Part of a small language model's weights.
Architecture: no biases in attention or MLP, untied embeddings.
MLP neurons of a small language model. Each row is named by its layer, matrix (down: output weights) and neuron, and shows model dimensions 80-207. Each number is 128 + 24 x the weight over its row's rms, rounded and kept within 0 to 255. Numbers have three digits each. A neuron's up and down rows have the sign that makes its largest values positive.
Before each neuron's rows, "raises" lists the tokens whose logits its output raises most directly, leaving later layers aside.

raises: "5", "6", "ks", "0", "2"
L4.down425:143170136109138120114151198120122147087152121081117143139080132137132103132127140101128104082128145157123155090137132123149143139101121109131118098087148117135122157167105104137121123132143102137184144105105095157132150146115143137107097093123119112147160099100093138163125121118148131077144159117118161108113143116080098169098073121142160097123158129113122136122110109141132083123100

raises: "ured", "ure", "ures", "ure,", "ures."
L8.down248:124134166133096136130133085114120117115081118111093132191151098143117105132100126170110176143138087137106082125089134100136132143124148117119143138140127095120102119108119144141126127140119105127127135162149109172114133108121122141129155154139104109121133170149117107108115116132151095123109078142163112105087132140121138125122139088131127088093140146133126118124140139113085176126148

raises: "ing)", "ing.", "ing,", "ing\"", "ing"
L8.down918:149094152117147124094156120134086119128119119140134113143105175126130122135141181146138155166098158107096099110117122132096095106170131112164103155103151113146125123095118086117147169117135131097082115111159130118082125081118118141154121114168132120101135144122139125111104119113056122116146155136153146158148140106129118126163119132114121109113153123123143109089143150127101107119094

raises: "00", "0", "4", "05", "2"
L6.down718:148107108094114140133180079136114160089104132155181128137109124139128173116162165122161124120107099166101149117144132148141143110129144093134094124113135136156133145089092145101134125104177120178133163132103126170165117087120089097128142130124132131113128132124142118200138125128101136076096139154138138163124153116140131139145167125131135134182101126127141093144113139088163115112108

raises: " DF", " MF", " GK", " FW", " D"
L8.down912:120135118160156117177104133143170135126136119121130154090160137164115150149091139146148144093088090133135165161138144088138129115085133112100215154128097162153152148146117195141165127109124082086149116146107125140146090102114164132116130148131125155125150095110131148120149132178131156108132143144102098140104149130133152120084126090149120148110092114161154126162124139151144125120099

raises: " mole", "ocy", " species", "rogen", " bacter"
L6.down459:180140125154121111081153190129126145163129124142118105111152101142120129145156102127154194128106115093162176179122171131160147077142139126160169093178180137136100147146185130099131128137144152144091119117137094143119091116147084124078109119103134139124122101139143131142138123125134103181133100159165143162167111137115124125151147145141108135157118152121113181124142141144121134122118

raises: "m", "ms", "m.", "m,", "me"
L8.down1079:108116155149112153136150067109151157106129126081164111105131160092143105120139133101162157164148150124161115147164122157123139115129115129136136101162050144133135116124136096091139107137164125126114119151133132082109144081150123120109175125112115152165129142121116121153102130141110111080137169157137125138132117143128138148151171097149119119124113114162159118120141118122139125149116

raises: "ic.", "-2", "ic,", "ic", "-3"
L8.down61:124140148101130166103113133117120152127132203153159151112146125090130150137149105084125136103125126135153148147102089115118140140113121103132138154108142139113103121129179093133180117103138098123114082106103122111123085152137103135102112163100129123112130140113104113112109110106114142117132115097110082135119161125160130112135157147129123128142118146132158138083145126170129041154088

raises: "umber", "amed", "umer", "inet", "o."
L2.down628:106147136064134121123099079123150122179149112137148104114141118132130160091119159121163151102094143170172110137141117161116139143126087128135088115153181130184102136151134126132087140109151160131124108108151095117147136118202141117145125120149165173129131132130131119138136127090102122137132145180142129151122112121075096131128142097109167135137106133148122124143163116141108149144097

raises: " IX", " VII", " II", " IV", " XI"
L6.down570:117103099170114137106136159108121163137138130102119144120157166148104123116119132115152088104122143121139122175098178136128098109125155142148074132129117129145073106087144131103115143140187107095146145195136096164129117103072194135114159124112074128151150103123152113125104122138112118141128178080118154133091110155144141101142150096122116127135136153074106141131131146166116135120164

raises: "r", "bed", "all,", "rin", "ollow"
L6.down828:143156114128136086149136130119149110126133114142147165090087107076111178107165143087154129135154101132117128124117133101112095118162186114131110157118152121142121118121172141144122106183123142094099138133131148155119123123136127128106128134154142142100127158174125145114109135129154157157155108085151076131114168138124124107127133126117096118118194108178193117124140159080123108110168

raises: "astic", "unk", "ays", "uck", "ess"
L4.down817:153133125099122135116122096085135170136110097149187124133131139136123167090097156142130125123134142114122137099145122114125179119146168134144138145139124176188114107088147149128131131126128116151146158176122100081130116068100119109095110144127098117073111173131124178104124121130161095144101177145128107128090099131096134085132100128131137111137145127115122112122125093150134128124136

raises: ",", "rest", "s\"", ".", "s"
L4.down1111:150113144149111128136133063124159135100147116091156110127133170104146122095116126122131140148125117134138142130122164137136104104135130106115087121127112143085151091161111084131128143104109140150123142125148163095060128127130139085174143111153139124104134142135092158188103111136168119140097107128188081114169135115114091129095134112125127129160150135169190089083114109150117125128102

raises: "ely", "ed:", "it", "ew", "op"
L8.down501:132098165124112158133144006122139106116142146114173105111112153133122156168143124103149112153125112161129183110129134150135129123147111139104122097155117128130124120162066103151081130153122139103143149149104157104128134162158106091161116138130084135098105146138097113127113119135122089137125073113105131169137134158131104077135118108109105115121148099115115109098136169104117129133110

raises: "i;", "ig", "ib", "is", "ih"
L4.down116:121109100120114125132179121098111104126122098097118092172117127143114136113143100111118087095102162125128111118160151124138108100158142138121136126118099173173110114130139133142101137108134119129114114141117159087127107156119153140156141146162110122118112112147131104134144152172097135089130078104074130130115126106134075131165141145156156146129120113101138133192136117092134090153125

raises: "==Cast==", " himself", " him", " assass", " him."
L8.down839:101111108118147138113121164097087127151152095126118186106142057138122092096107168123143145123146154103148165177132127150130140124123106115151165178104138135129125140084105118150120121118169116104136133080112144112109174152102153118124134174153136168115177136085077133159146172142109139134146152139113092108128123152103107114135122126101136153128115117132101132113153137158091074128073

raises: "ingham", "ings", "ing", "ing.", "hal"
L8.down376:105137127083115130102094069120149077105114166090165171085145150129150119160144119092134139062114129100154121139066139112095130097098165132136045136146131119138108151112109120147142111130115120111102131135152147107072145136157116160140166099163119135142094111130140138127100095104131164153147121102142106142158124108168104126116113119153117150059118122117111115082163175110096113153122

raises: "cted", "ction", "ctions", "ction.", "ire"
L8.down626:129138115096102112175154105155150106093156157143129141100138107152162143099075148139122107071151092131130162144150150136131153108130127131121148120112139118151129108094157120090148143126126151150142123106137121123135138122104193100112123120166125159107131066115088152122146123104091149159168155150123133134129139139153142121125158086143156109165145163126130114158116125102140168141136

raises: "pp", "ft", "ven", "mb", "eth"
L4.down833:118092111108159162103125074131108137120143136119148178094149143126093147187144127137154127142156133115174113144136128122128102136102166092133136105154134134106159131115129114142137085142107121146148108110104160147130164121121156119138069099137147140109118143112142096114139148139134154163131140116149151121094096146103143152127151143136139200095149141133154093108137155125112158150098

raises: "ed", "es", "e,", "e", "es."
L8.down422:130133130102139150128116113136138138125107147119129175143113131134122157157130145171154142145120119150130131123144132111114141086093129107147123150124100144080128126128105161142126098112170141145121153118174176158099163139160161088141161097128102136135148139150127141090100120137135139105147114155102151138189122090107152136148109094130173119133150123158149142103182107125128095144115